Weights of a small GPT-style language model, trained from scratch on English Wikipedia.
Size: 10 heads of 64, vocabulary 7778.
Training: a variant of Adam for these matrices, 438M tokens, 13364 steps.
MLP neurons of a small language model. Each row is named by its layer, matrix (up: input weights; down: output weights) and neuron, and shows model dimensions 320-383. Each number is 128 + 32 x the weight over its row's rms, rounded and kept within 0 to 255.
After each neuron's rows, "fires on" lists the tokens most often at its 100 highest values on Wikipedia text that the model never trained on.

L5.up1232 [151 151 128 138  54 155 121 139 167 107 139 158  61 202 128 155 151 130 151 171 122 153 120 130 150  95 121 101  88 132 100  40 108 130 111 117 166 168 175 137 109 126 109 110  92 139  91 136  90 118  83  85 190 158  93 107 116 173 174 123  74 104 152 109]
L5.down1232 [ 93 172 179 125 180  73 102 111  33 163  95 123 154 116 110  60 154  93 109 132 126 116 128 105 117 125 163  90 130 167 153 160 194 131 126 161 102 114 137 157 141  99 189 154 102  78 127  88 151 144 183 119  66 161 124 108 149  49 118 139 177 118  83 180]
fires on: "0", "7", "8", " other"

L5.up845 [166 144 181 160 166 132  97 133 180 132 104 103 140 132  85 155  75 112  97 122 124 143 128 135 219  86 228 183 120 118 155 126 124 133 147 162 125  88 102 132  91 167 145 163  76 104  92 179 116 134 128 133  75 102  64 137 192 106 109 128 181 110  76 209]
L5.down845 [173 111  92 123 151 114 187 125 112 196 101 150 106 111 135 188 154  82 173 120 211 134 124  74  94 141 146 131 100 143 109  77 149 128  87  80 117 206  96 183 111 125 112 109 163 126 142  94 141  78 105 102 128 110 159  75 148 103 119 150 173 141 183  98]
fires on: ",", "s", "ens", " issues"

L5.up215 [122 175  63 140 178 116 147 134 154  67 142 136 167  94  96 144 144  95  98 166 136 158 161  62 142 115 127 155  40  83 146 119 125 142 134 106 124 168 120 124 158 153 123   4 110 198 114  84 116  95 163 124 168 111 110 101 116 151 118  75 113 127 115 192]
L5.down215 [122  89 169  89  66 126 222 175 102 132  95  90  94 143 130 116 118 164  70 152 189 132 100 174 116  93 128 101 150 154 118 119 118 131 165 153  75  92 100 112 108 141  95 131 103 108 185 181 177 115 174 143 168 108 136 131 152   0  90  98  69 136 138 121]
fires on: " at", " and", " from", " |", " towards", " to"

L3.up1343 [132 181 118 124  90  71 125 125 186  99 119 174 145 136 126 157  82 110 127 128 130 110 119  89 116 118 134 184  45 145  69 171 138 119 131 136 157 158  97 125 115 136 135 137 118  65 119 148  93 162 152 175 106 109  25  82  74 141 107 115 101  77 111 122]
L3.down1343 [145 138  66 143  62 177 100 164  96 112 127  94  67 119 186 153 149 115  82 156 124  55 111 122 128 108 180  91 172 132 143  97 122 149 169 155  65 188 111 120  82 105 123 126 122 152 156 139 130 116 126 101 118 155 125 163  93 146 190 121 178 136 159 113]
fires on: " R", " B", " J", "ag", "yr", "ul"

L5.up6 [140 107 143 110  89  98 128 157  72  94 105 118 102 160 128 115 121 158 135 172 147 104 152 132 115  88 131 135  86 114 115 134 124 114  54 124 148 120 144 136 160 101 153  90 128 149 151 147 144 100 145 142 210 121 148 178 173 154 172 157  54 167  89 160]
L5.down6 [134 168 149 137 149 116 146 146 114 151  84 115 142 134 116 119 158  88 141 139 141 107 132 136 144 189 146  91 123 176  63 140 146 139 158 105 120  89 135 135 171 153  80 116 129 106 122  91 138 175 175 113  82 111 141 137 137 137 120 163 139 125 125  76]
fires on: " Re", "8", "7", "9", "r", "5"

L5.up321 [ 91 174 107 170 101 128 162 154 137 166 129 185 177 123 113  69 164 163 152 112 164 130 142  65  93 210  87 156  47 127 196  92  49 108 135 131 161 144 139 102 146 115 149  84 133 126  13 167 129 148  77 154  82 137 150 148 139 141 173 143 129 114  99 157]
L5.down321 [119 108 161 176 155 136 164 128 169 102 133  96 119 134 105 142  82 165 119 132  84 153 134 177 110  77  95 100 120 111 150 124 145 120 107 157 130 102 170 145 130  94 150 114  79 143 184 121 134 145 189 152 163 139  98 135 137 100 129 133  83 178 113 176]
fires on: " or", " and"

L5.up403 [103 167  94  89 146 173  52  94 123 138  65 166 149 166 147 120 130  83 117 131  84 111 163 121 173  93 109 121 143 103  88 173 121 138 135 134 194  98 105 117 125 144 150 124 150 111 121  81 132 206 134 140 129 160 148 116 142 145 178  89  83  78 166 110]
L5.down403 [ 94 103 119 190 133  67 150 150 152  62 116  98 102 133 161 139 160 162 139 131 150 141 111 136 151 139 102 134 104  82 149 153 100  91 166 167  73 131 113 159 125  99  91 207  97 195 119  80 136 151  96 177 102  85 148 216  86 134 100 110 161 136 123 149]
fires on: " who", " that", "on", "\n\n", " which"

L5.up499 [131 154 182 146 108 107 124 105 104  94 170 125 136 142 118 108 155  96 161 126 125 145 138  76 131 104 186 125  83 159 158 137 137  95  69 180  98 168 164 142  72 119  86 126  80 111 178 160  52 178 141 158 150 133 108 132  86 141 189 117 169 131 121 137]
L5.down499 [180 110 110 109  40 212 115 129 102 184  75 131  42  98 109  75 113 130 149 116 115  68  91 106 131 138 139 178 111 105 115 135 139 122 159  46 160 134 145 142 117 162 200 175 163  97 112  97 156  96 112 132 167 128 106 206  97  84 120 117 119  98 152 207]
fires on: "7", "8", " Candidate", "9", "ly", " f"

L5.up711 [159  79 167 110 112  98 118 150 117 161 172 189  96 121  98 141  81 147 118 161 190  74 165  58 117 103 146 163 141 138 126 161  92 122 115 117 134 171 144 155 107 164 156 158 178 134 110 152  98 155 135 121 159 131  65 133 111 137 175  97 106 136 153 148]
L5.down711 [181 184 174 158  56 119 153 148 141  81 147  65 162 162 182 122 184 120  88 122  19 128 133 138 131 108 106 118 187 115 130 120 131 134 144 157 165 115 151 109 118  99  93 169 145 114 101  49 134  96 164 130 105 176 140 120  55 148  82  99 187 118 180 136]
fires on: " J", " Ch", "p", " ", " R", "0"

L5.up1359 [168 149 153 148 119 163 105 213 110 118 133 116 121 138 119 132 117 103  54 159  78 112 134 137  90 159 114 174 146 108  86 133 121  71 124 128 119 132  94 140 164 124 131  60 166  50 122 168 116 105 167 105 129 154 152  97 138 176 101 110 121  98 136 142]
L5.down1359 [112 125 121 176 101 104 105 132 182  56 102  75 123 113 130 149  59 134 170 119 181 107 125 183  84 123 105 131 107 165 152 120 144  95 134 121 134 128  76 146  98 111 147  89 102 174 157  74 150 134  79 100  92 169 153 193 117 214  87 124 181 121 133 121]
fires on: " S", " L", " Sc", " K", " too", " R"

L3.up132 [130 178 177 115 159  87 100 148 131 170 106 119 108 164 143 109  85 173 241 120 182 151 145 141 117  73 104 112 118 107 138 115 127  59 123 156 134 153 140 167 106 142 158  61 105 134 104 151  92  89  67 137 111  92 126  73 214 132 134 123 127  96 116 169]
L3.down132 [138 113 178  56  96 149  32 120 107 140 139 118 136 121 164 148 124 135 159 153 166 106  99 180 120 127 134 148 102 144 100 182 139 138 139  77  96 130 116 139 153  78 142  75 118 109 113 133 106 167 128 138 160 100  84 131 122  78 131  77  85 147 129  91]
fires on: " (", " (\"", " where", " for", " ["

L5.up1437 [250 129 109 127 149 113 146 106 161 122 150  98 150 114  54 108  81  89 126  96 140 202  75  96 155  99 106 117  91 121  96 102 155  88 112 132 162 103 136 125 102 145 148 172 111 114 128 163 131 168 119 174 122 149 174 124 135 125 188 120  98 137 164 112]
L5.down1437 [103 112 115 155 163 109 118 106 145 121 164 122 154  76 113 122 196 117 126 179 112 133  83 110 103 117  94 146 132 147  92  96  76 100 136 122 177 118 105  77 142 190 119  97 152  93 104  89 116 150 154 136  99 106  94 158 121  88 163 127  71 138 149 152]
fires on: " Al", " Ed", " V", " rev", " v"

L5.up236 [152 194  48  67 100 141 102  58 121 171 100 161 127  80 204 107  54 138 126 109  58 133 191 112 100  70 110 159 173 100  73 180 129  99  88 100 196 129 133 174  92 129 151 156 153  71 126  96  90 165 164 156 133 130 120 148 107 132 150 160 155 137  83 107]
L5.down236 [146 157 143  89 148 166 142 167 118 140 127 183 151 154  91 145 111 174  97 131 166 164 119 146 129 111 124 146 118 162 168 158  73 160 153 106 157  80 144 127 160 104 108  80 132 140 143 157 178 133 111 153 136 173 165 119 122  65  44 136  94 115 170  95]
fires on: " a", " %", " clos", " A", "p", " Prix"

L3.up576 [197  97 185 112  90 143 114  90 104 144 171 170 178  54 171 148 111 152 171 146 133 143 120 166 207 131 205 140 109 149 118 122 132 143 141 135 112 126 181 145 130 157 199  51 176 148  70 158 135 110 124 172 123 105  66 101  91 123 176 148 125 138 117 150]
L3.down576 [144 130 125  42 146 128  73 113  96 166 175 115 135 100 142 128 146 184 137 143 155 108 132 134  98 114 109 123 103  92 145 118 100 197 171 114 134  82  99 146 179  94 132 115 142 134 107 131 126  96 156 150 111 137  48 103 168  17 122 115  86 156 130 102]
fires on: " (", "("

L5.up78 [193 173  64 122 159 154 141 101 147 120 147 134  98 144 122 141 129  82 147 144 121  33 112 116  82 139 129 133 130  95 146 126 154  72  50 160 140 138 104 110 137 178 205 131 151  63 133 134  72 131 137  98 108 145 105 154 133 114 136 152  98  92 124 166]
L5.down78 [153 134 132  90 120 156 120 135 107 140 163 113 121 127 143  78 123 146 108  95  37 177 136 134 200  81 145  92 104  86 157 167 108 113 140  71 126 148 156 114 125 104 120 104 107 178 113 161 133 132 137  79 186  91 139 134  26 157 173 150 174 152 183  84]
fires on: "'s", " his", "0", "9", " His"

L3.up142 [ 85 174 212 123 129 113  99 101 158 136 172 158 179 150  92 188  75  54 152 113 145 125 160 166  98 112 116 122 163 129  80 144 149  48 102 126 111 119 129 138 148  84 152  94 112 119 129  81 142 137 184  88 147 120  75 113  83 137 134 153 115 117 133 133]
L3.down142 [122 110 100 107 101 167 118 179 166 117 154 101 119 146 146 129 156 131 114 129 114  75 122 112 119 158  77 123 131  77 163 118 121 175 132 169 119 114 149 134  93  98 112 130 147 117 198 182 131 209 166 130  75 104 188 174 196 106 136 131 110 159 148 148]
fires on: " he", "I", " I", " she", " my", "o"

L3.up0 [123 135  87  36 174 125  71 194 154  52 117 128  82 148 164  61 133 150 132 120 145 115 135 133 125 110 160 120 129  87 163 120 128  80 122 152 116 122 131 111  75 118  84 106 136 110 140 142 184  84 142 166 152 138  84 121 192 209 191 158 116  93 187 192]
L3.down0 [124 125 124 167 116 109 136 181 145 144  96 122 133 126 154 116 110 136 184 148 171  86 114 125 125 106 137 133 139 182 134 147 125 125 101 185 112 152 153 130  90 110 162 197 129 154 124 154  81  83 171 128  69 126 149 145 123 234 118 162 157 158 154  91]
fires on: "t", " B", " R", " S", "erb", " J"

L3.up308 [113 179 166  95  59 138  90 129 132 172 180 131 106 148 120  96 156 141 162 119 168 136 181 168 124 113 152 131 129 172  97 123 106 107 132 127 151 132 138 111  97 198 145 103 125 140 151  99 134 104 168 175 119 112 147  93 173 123 183 159 143 165 151 182]
L3.down308 [139 164 138 111 147 115 187 162 155 133  75 187 147 164 114 162  85 136 125 137 141 124 105 121  84 154 116 114 154  52 108 133 121 130 108 152 100 151 164 151 141  49  90 130 138  76 113 131 103 134 131 123 132 152 157 118 155 196 105 121 175 106 100 117]
fires on: "as", "ing", "able", "es", "ville"

L5.up988 [106 154 128 124 128 126 155 124 134  72 152 116 110 159 199 131 115 110 143 115 194 142 109 157 119 174 142  94 122 146 162 135 172 120 103  94  85 182 146 192 107 198 167  93 102 111  81  94 128  98  86 137 141  95 124 117 117 145 193 138  77 126 136 179]
L5.down988 [139 126  99  55  91 148  76 130 106 139 166 107  76  95 151 160 106 112  98 151 180 132 125 103 128 137 158 147 164 136 118  80 129 174 147 175 143 145  92 137  90 135 162 123 165 155 102 129 115 132 129 103 164 125 114 181 177  12 150 120 140 101 135 110]
fires on: " at", " |", ";"

L3.up1410 [200 103  96  78 152 171 125 102 151 143 178 129 169 126 168  78  63 144 191 101 125 205 117 158 165 100 157 112 139 101 186 140 119 134 120 134 158  90 184 107 157 121 134 171  72 124 176 145 129  92 137  84 130 141  84 132  92 166 139 164 110  93 117  86]
L3.down1410 [187 132 171  77 138 135  81 126 107 155 112 149 125 149 148 144 129 183 153 110 131 110 158 170 159 119 117  86 147 151 133 149  93 123 137 121 126  94  83 139 145 126 150 101 112 141 110  89  99 178 160 158  85 120 117 145 126  74 174 114 108 187 112 111]
fires on: "-", " (", "_{", "end", "le", "be"

L3.up83 [135 148 148  78 161 116 131  95 109 147 216  61 151 152 132 118  69  97 130 140 125 144 117 110 143 122 144 150 106 128 189  93 140 160 145 149 154 128 161 160 199 140 158 141  91 130 158 163 120  97 152 153 124 101  69  88  90 131 186 104 143 116 181 143]
L3.down83 [124 133  73  90 142 183  97 106  97 147 140 132 123 107 145 131 163 129 110  83 124  92 118 104  83 137  90 105 158 108 140 161 109 116 116 149 121 183  61 105  84  80 155 128 186 116 108 118  96  95 190  72 126  97 135  99 179 105 107 103 156 177 111  66]
fires on: " $", "_{", "{", " (", "^{", "7"

L5.up1301 [162 153 133  84 162 128 102 102  79 130 167  96 106 161 134 160 124 102 134 109 152 116 120 105 152 181 151  84 122 107 129 146 160  92 138  66 111  91 136 137 132 175 128  78 134 130 155 117 110 158 185 179 120 157 110 152 104 149 139 149 172 130 136 151]
L5.down1301 [226 159 169 130  59 109 152 114 130 116  87 121  72 140 128 193 120 148 154 153 135  95  48 212 169 141 176  68 149  98 105 157  78 104 142 232 183 155 152 188 126 114 169 162 117 116 136 114 101 130  60 154 123  98 166 156 130 152 151 121 155 121 146 119]
fires on: " which", "I", "y", " where", "s", " that"

L5.up1490 [ 86 170 124  77  14 104  70 150 141  70 176 138 171 141 179 124  73 143 134 163 112 143 118  71  67  98 119 136  95 115 182 124 139  88 104 127  71 158 115 130  95 146 145 133 136 111 146  91 172 174  77 120 118 105 117 130 211 161 122 114 150 167  94 155]
L5.down1490 [173 119 113 138 109 138  97  92  47 119 103 126 107 155 159 148  76 150 131 176 153 144 169  90 126  90 128  72  77 134  81  78 118 172 177 108  95 134  99  71 100 119 194 125 175 120 106  43  89 169 165 141  64  79  53 134 140  93 103 160 152 157 144 154]
fires on: ",", "),", "\","

L3.up1091 [155 111 168 138 137 120 155 169  96  70 114 175 151 121 130 152  61  91 157 138 115 123 135 110 157 114 116 203 124 129 131 119 147 182 148  82 131 127 112 139 105 159 137  86  90 157 153 145 110 154 137 145 159  68 112 138 113 116 111 177 145  96 130 195]
L3.down1091 [170 132 155 149 120 148 124 107 183 166 135  99  67  99 170 146 113 159 114 173  99 163 102 127 149 135  62  63 154 145 122 158 169  21 134 130 129 170 145 106 117 145 131 170 116 114 116  92 112 189 145  61  74 160 132 130  50 133 123  81  89 127 163 133]
fires on: "h", "ce", "ster", "H", "ah", " Space"

L5.up317 [139 129  70 119  92 120 163 123 150 139 120 104 129 201 145 137  46 102 121 129 172 137  58 200 133 127 140 119 100 130 179 155 149 115 155 117  98  82 137 104 114 120 169 178 195 166 142 112 158 135 166 126 168 143 131 184  93 183 118 122  69 166 128  97]
L5.down317 [144  85 109 161 108 126  92 166 126 132 127 128 153 155 178 121 132 142 123 114  63 144 126 158  72 126 149  76 125 131 162 205 160 164 129 160 110 194 146 161 140 137  79 137 152 115  83  98 141 151  89 140  89 176 115 125 201 179 128 141 189 152  82 116]
fires on: " n", "N", "d", " gen", " N", " K"

L5.up551 [182 155  99  72 140 174 115 159 103 144 169 160 116 136 196 125 103  97 121 158 153 135  88 174 129  86 117  78  93 158 120  81 133  25  68 142 150 163 109  77  47 151 175  83 113 140 107 117 120 155 133 139 181 108  74 135 102 162 171  87  37 150 133 151]
L5.down551 [128 151 211 131 145 119 135 125  92 143 170  78 181 149 127 119 148  75 166 128  45 131 119  76 199 121  92 115 148 125 158 181 145 116 182 188 104  87  59 172 141 144 132 182 187 122 112 120 144  68 126 122  99  79 151 127 133 106 124  80 200 183 129 131]
fires on: " his", "z", " His", "id", "ov", "f"

L3.up536 [143 145 147 105 110 127 103 150 122 116 162  84 164 111 138 131 109  92 123 164 174 171  94 121 127 117 139 105 120 128 126 174 170 110 124 112 114 211 152 149 128 187 155 128 114  80 126 130  72 133 136 160 103 133 117 138 167 128  80 137 131  88  83 105]
L3.down536 [106  74 106  47 173 110 110 144  83 146 148 129 121  95 126 140 100 163  77 137 131 115 150 104  98 184 122 134 149 145 132  97 101 154 112 154 168 126 162 171 119 113 158 162 133  93 126 102 137 101 143 165  86 112 140  58 210  62 136 141 121 177 112 125]
fires on: " (", " being", " as", " become", " were", " originally"

L5.up800 [133 140  74  97 107 140 152 130 141 123 120 174 111 186 125 153  61 118 143 131  76 135 140 162 153 137 120 180 148  98 164 140 210 116  99 125 155 124 146 110 102  90 141 119 149 110 145 119 160  79 142 163 121 170 142  93 151 134 167  96  81 139 145 164]
L5.down800 [157 145 118  91 130 142 107  89  64  93 113 159 113 174 120  88 139  77 108 155 100 123  85 104 171  53 160  99 139  85 143 175 145 150  95 148 136 126 114 164 128  68  81 169 179  99 101 130 100 194 122 166 134 180 108 124 126 190  69 179  94 179 143 115]
fires on: " n", " and", "d", "N", ".com", "P"

L3.up277 [150  95 128 151  57 154 101 121 117  96 178 126 125 125 126 166  99 110 107 132  91 102 127 156 163 140 159 150  98 175 137 136 154 126 107 111 141  92 112 146 142 148 136 137  90 128 113 152 146 148 132 102 109 138 101 133 110 147 177 151 130 186 110 181]
L3.down277 [166 173 126 180 200  58 205 150 189 157 109 142 162 142 105 100 161 124 142 139 118 185 158 138  81 113  54  81 117 136 136 143 114  95 122 136  99 176 239  64 149 103  94 147 128 107 190 106  99 115 128  53 137 181 132 157 157  95  78 109  92 141 126 105]
fires on: "h", "ed", "a", "m", "u", "ah"

L5.up897 [140 113 160 155 102 147 117  71 122 136 114 138 139 146 165  63 109 118 141 147 130 114  92  42 157 133 135  89 135  48  96 109 111 165 107 134  78 134 177 230 138  85 136 135 114 154 146 129 195 134 162 125 136 197 119 177 110 128 174 213  93 148  81 179]
L5.down897 [139 102 124 175 125  39 110 104 160 186 123 162 126 104 110 186 154 167 131 140 102 102 171 103 127 153  93 131 143 108 142 124 154 173 151 122 174 112 128 145  43 127 173 173 130  99  69 107  93 142  96 106 110 157 113  90 124 202 106 140 122 149 161 126]
fires on: "M", " p", "ly", " P"

L3.up623 [117 143 164 112  80 118 105 104 153 181 130 129 149 141 104 147  62  64  98  83 218 134 141 112 145 154 157 156 110 154 114 134 152  76 105  78  91 165 135 109 117 165 151  76 135  86 107 125 149  72 164  80 110 134 139 144 108 147 112 114 166 120 107 132]
L3.down623 [112 131 138 104  99 151  90 112 104 132 123 114 140 123 173 106 130 171 127 158 186  91 131  98 146 161 110 170 133 128  98 111  73 184 145 170 159 101 169 178 121 170 145 155 139 132 148 131  64 154 104 152  89 136  81 145 156  24  72 119  96 143 175  76]
fires on: ".", " (", " “", "uther", "c", " ==\n"

L5.up595 [114 148  71 138 109 123  95 161 150  66 160  77 112 154 145 101  94 111  71 142 124 157 137  95  49 108 163 147  95  96 103 172 167  87 107 156 152 117 143 112 161 103 197  70 101 124 131 153 151 141 145 176 115 122 168 101 147 172 149 146 152  57 161 197]
L5.down595 [157  98 119 105  89 157 119 160 132 132 124 131 131 155  83  83 163 121 150 162 128 134 200 137 161 107 183 161 169 103 153 209  75  91 142 182 141 170 162 194 178 121  79 180 137 148 149  92 121 126 138  60 116 152  97 117 123 206 185 100 147 131 112  95]
fires on: " F", " W", " R", " K", " sw", "=="

L3.up1093 [104 137 143 120 136  97  96 166 176  97 128 130 101 206 167 123 102 107 152 152 105 122 165 188  68 132 141 123 134 112 144 176 141 115 111 143 111 156 148 100 115 141 161 118  91 132 144 189 158 189 132 151  90 129  77 130 144 196 130 116 130  86 114 214]
L3.down1093 [ 67 129 155 141 103 109 207 162 121 146 130  85 109 113  78 145 146 142 115 133 158 118 108 126 166 128 131 158  97 149 108 136 156 117 154 216 129 118  92 129 161 110 108  75 136 106 142 136 149 109 132 137 128 198 140 128  88 152 157 128 153 132 187  82]
fires on: " W", " Pr", " Cl", " F"

L5.up697 [153 109 106 130  83 112 116 135 166 110  99 151 165  97 145 137 116  96 137 112 131  91 157 121 116 130 128 162 117 119 163 114 108 150 133 155 105 166 143 179 122 143 164 126 140  87  75 107 117  42  87  86  97  98 159  73  89 135 178 131 141 116  90 234]
L5.down697 [130 105 110 107 141 105 119  89  89 169 117  73 147 144 121  98 115 123 119 119 174 120 160  90  90 179 127 105  73 182  65  97 167 110 126  91 143 123  75  75 124 106 153 104 201 123 115  91 160 146 110 132 119 100 154 141 109 100 174 156 106 127 134 144]
fires on: ",", ";", " were"

L5.up98 [116 152  95 177 101  84 175  61 174  89 135 103 121 167 119 105 127 163 128 154 132 154 132  94 142 120 221 149 133 117 154 133 118  86 127 118 134 103 107 157  78 162 163 136 129  99 151 157 110 145 145 118  85 123 156 123 119 115 144 121 121 104 109 117]
L5.down98 [141 123 130 140  77 116 106 164  47 142 143 213 153 122 136 132  94  92 115 135 142  90 169 160  88  61  63 136 133 116  81 132 135 172 116  88 100 174 135  93  95 105 185 157 128 131 114 118 171  96  75 158 157  97 108 160 122 151 102 154 117 132  70 157]
fires on: " ", "8", " +", "9", "7"

L3.up1022 [100 137 114 132 172  99 141 128 177 131 147 124 190 113 125 167 137  99 103 141  93 155 105  91 143 127 134 162 165  65 175 145 156  91 197 128 139 148 132 119  97 118 141 136 121 143 157 101 152  84 139 126 128  88  12 138 120 100 170  91 139 181 116 203]
L3.down1022 [115  68 123 115 138 161 115 102 112 120 139 156 167 159 150 125  80 173 170  97  65 133 192 114  86 151 136 110  97 159 101  97 132 128 141 115 143 146 155  84 133  93 143 103 167 169 128 159 124 127 117 108 107 134 165 144 137 122 115 145  97 104 117 102]
fires on: " would", " to", " will", "ul", ","

L5.up201 [156 174 123  29 190  92 100 144 107 137 132 147 114 126  85 154 121 126  45 106 128 150 128 162 125 109 132  95 133 141 121  79 154  92 142  65 135 151 142 146 148 113 152  94  74 146 123  95 105 134 139 106  94 110  78 162 139 123 170 119  65  88 179 128]
L5.down201 [104 163 132 122 146 139 128 151  99 177  77 118 122 108 155 107  98 130 153 130 129 144  92 120 124  72  82 126  95 118 146 137 103 136  67  86 163 142 127 163 182  84 127 101  90 203 164 153  81 181 134 106  90 123 132 125 117  63 140 127  95 134 148 162]
fires on: " was", " as", " former", " (", " been", "),"

L5.up1446 [146 126  88 149  54 116 115 149 109 115  99 109 136 181 156 132 105 168 112 109 150 139  83 155  85 149 173 184 118  83 129 189 124  50  94 140 107 151  59  83 126 107 138  80 109  98 142 143 114 178 136 138 155 169 151 153 186 178 142 152  78 165 144 175]
L5.down1446 [113 161 166 129  71 113 138  83 116 148 143 118 147 110 138 144 103 110 170 175 175  77 121 132 122 162 147 125 159 193 107 147 115 161 136 108  92 113  94 178 127 176 151 202  86 118 148 158 145 150 125 120 158 115  91 159 195 228  95 109 121 106 148 100]
fires on: " R", " L", "C", " rec", "K", "c"

L3.up1061 [145 133 165 129 152  59 116 108 126  93 152  81  85 111 132 169 105 146 203 107 122 148 125 150 123 149 139 110 171 126 109  73 133  88 140 154 109 154 114  93 119  80  81 131 117 133 103 159 123 113  80 153 152 217 152  74 175 145 105 101 166 176 113 145]
L3.down1061 [110 164 102 172 179 157 149 161 171 142 108 143 101 124 136 126 157 119  70 193  88  88  96  78 134 139 115 127 132 185 122 166 144 113 129 156 135 138 138 202 117 201 177 115  92  52 124  96 112 176 167 120 122  89 121 190 113 140 124 145 145 160 102 185]
fires on: "as", " such", " Sh", "uch", " Sch", "ust"

L5.up1217 [166  93  87 114  59 133  89 121 106 104 192 173  99 163 115 100  89 158 167 104 125 128  76 100 134  97 153  96 159 112  88 170  80 102  98 125 156  69 150 216 151 121 162  99 143 118 165 170 178 107 158 114 152 176 119 116  51 119 191 160  99 180 119  98]
L5.down1217 [ 85 197 178 138 128 121 196  78 157 104  97  71 163 146 124 137 141 163 118 147 124 152 168 153 155 197 144 122 123 116 139 122 134 135  99 176 110  84 106 160 122  92 173 129 117 105  94 107  97  70 115 165  82  60 111 190 175 110  54  84 135 115 106 168]
fires on: " that", " these", " vess", " which", " bo", " Some"

L3.up791 [115 142 113 132 184 127 169 135 164 125 134 134 172 179  80 119  98 112  89 169 151 164 103 144  98  73 130 159 163 131 141 105 141 100 119 149 113 141 184 137 143 126 179  84 135 130 125 101 110 110 166 117 139  78  43  85 148 120 171 151 110 115 149 155]
L3.down791 [141  75 118  91 106 146 162 151  81 137 114  91 125 128 100 132 105 130 126 156 151 127 105  83 103 137 145 135 157 121 183  43  80 130 141 133 140 150 104 164 138 113  77 166  87 135 120 155 145 116 105 108  83 125 138 107 139  56 182 142 158 135 142 118]
fires on: "),", " as", ",", " now", " formerly", " been"

L5.up643 [106 148 136 145 114 118 176 144 125 142 146 104 107 158 126 126  82  90 142 134 187 134  99  94 111 152 107 151 123 104 158 152 103  90 136 138  83 104 109 148 188 121 154 137 166 122 125  83 130  91  94 149 190 104 114  97  81 174 142 103 158 146  97 129]
L5.down643 [139 119 121 139 129 106 104 134 165 102  42 108 129 140 180 121 199 149 106 115  81  69 174 159 172 113 162 101 118 151 153 126 122 128  88 129 105 152 114  84  93  94 197 143  93 122 192 158 165 138 142 134  97  92 148 182 150 177 125 168 108 135 125 129]
fires on: " I", "I", " S", "uing", " Sa", " after"

L3.up1427 [ 87 101 108  94 127 161 108 117  64  90 161 109 122 122 170 153  21 155 116 157 117 144 160  77 162 134 142 146 133  95 151 155  87 150 158  84 104 128 121 147  80  92 152 139  73 175 127 213 121  97 177 162 111 104  81 117  94 130 122 168 119 154 117 101]
L3.down1427 [147  73 147  64 128 118  67 161  95 180 100 170  95 160 102 113 151 168 145 116 114  90 155 180 162 126  94 118 161 110 107  92  64 108 128 143 147  92  80 152 176  99 168 121 162  89 137 135 139 157 139 181 123 138 139  78 134  69  31 107 155 105  72 114]
fires on: " a", " (", " A"

L5.up719 [138 101 162 119 126 151 106 127 154 128 118 147 113 234 169 187 103 143 165 119 140 116 115 138 105 182 163 118 171 108 141 135 123 135 121 162 140 134  84  81 111 140 136  44 124  54 115 129 194 132 139 163 115 123 163 144 142 128 125 126 167  86 184 188]
L5.down719 [121 140  92 119  99 154 101  73 110 136  97 219 140  85 141 114 146 113 151 170 124 153 147 126 106 107 143 123 147 121 134  93 145 101 154 122 137 143 141 146 191 157  83 203 159 186 138 158  81 108  72 102  85  87  75  55 153 101 116 182 114 134 103  56]
fires on: "2", "re", "4", "A", "ive"

L5.up1302 [164 116  70 169 107  90 147 103 123  72 118 132 115 126 103 166  98 109 160  84 179 133 182 110 148 151 151 133  27 105 162  84 108 138 134 109 113 131  74  64 172 133 137  68  63 170 104 136 141  88 129 159 166 118 133 103  79 111 108 134 158  87 129 177]
L5.down1302 [ 95  64 182 120 110  74 200 186 111 106 122  78 168 102 142 113 136  98 133 156 126 155 206 163 113 147  86 114  98  90 109  95 184 143  89 138 120  53 122  93  88 126 131 134  79 108 116 161 100 104 106 130 147  64 167 136 157   5 129  76 111 156 155 146]
fires on: " and", " from", " to", " |"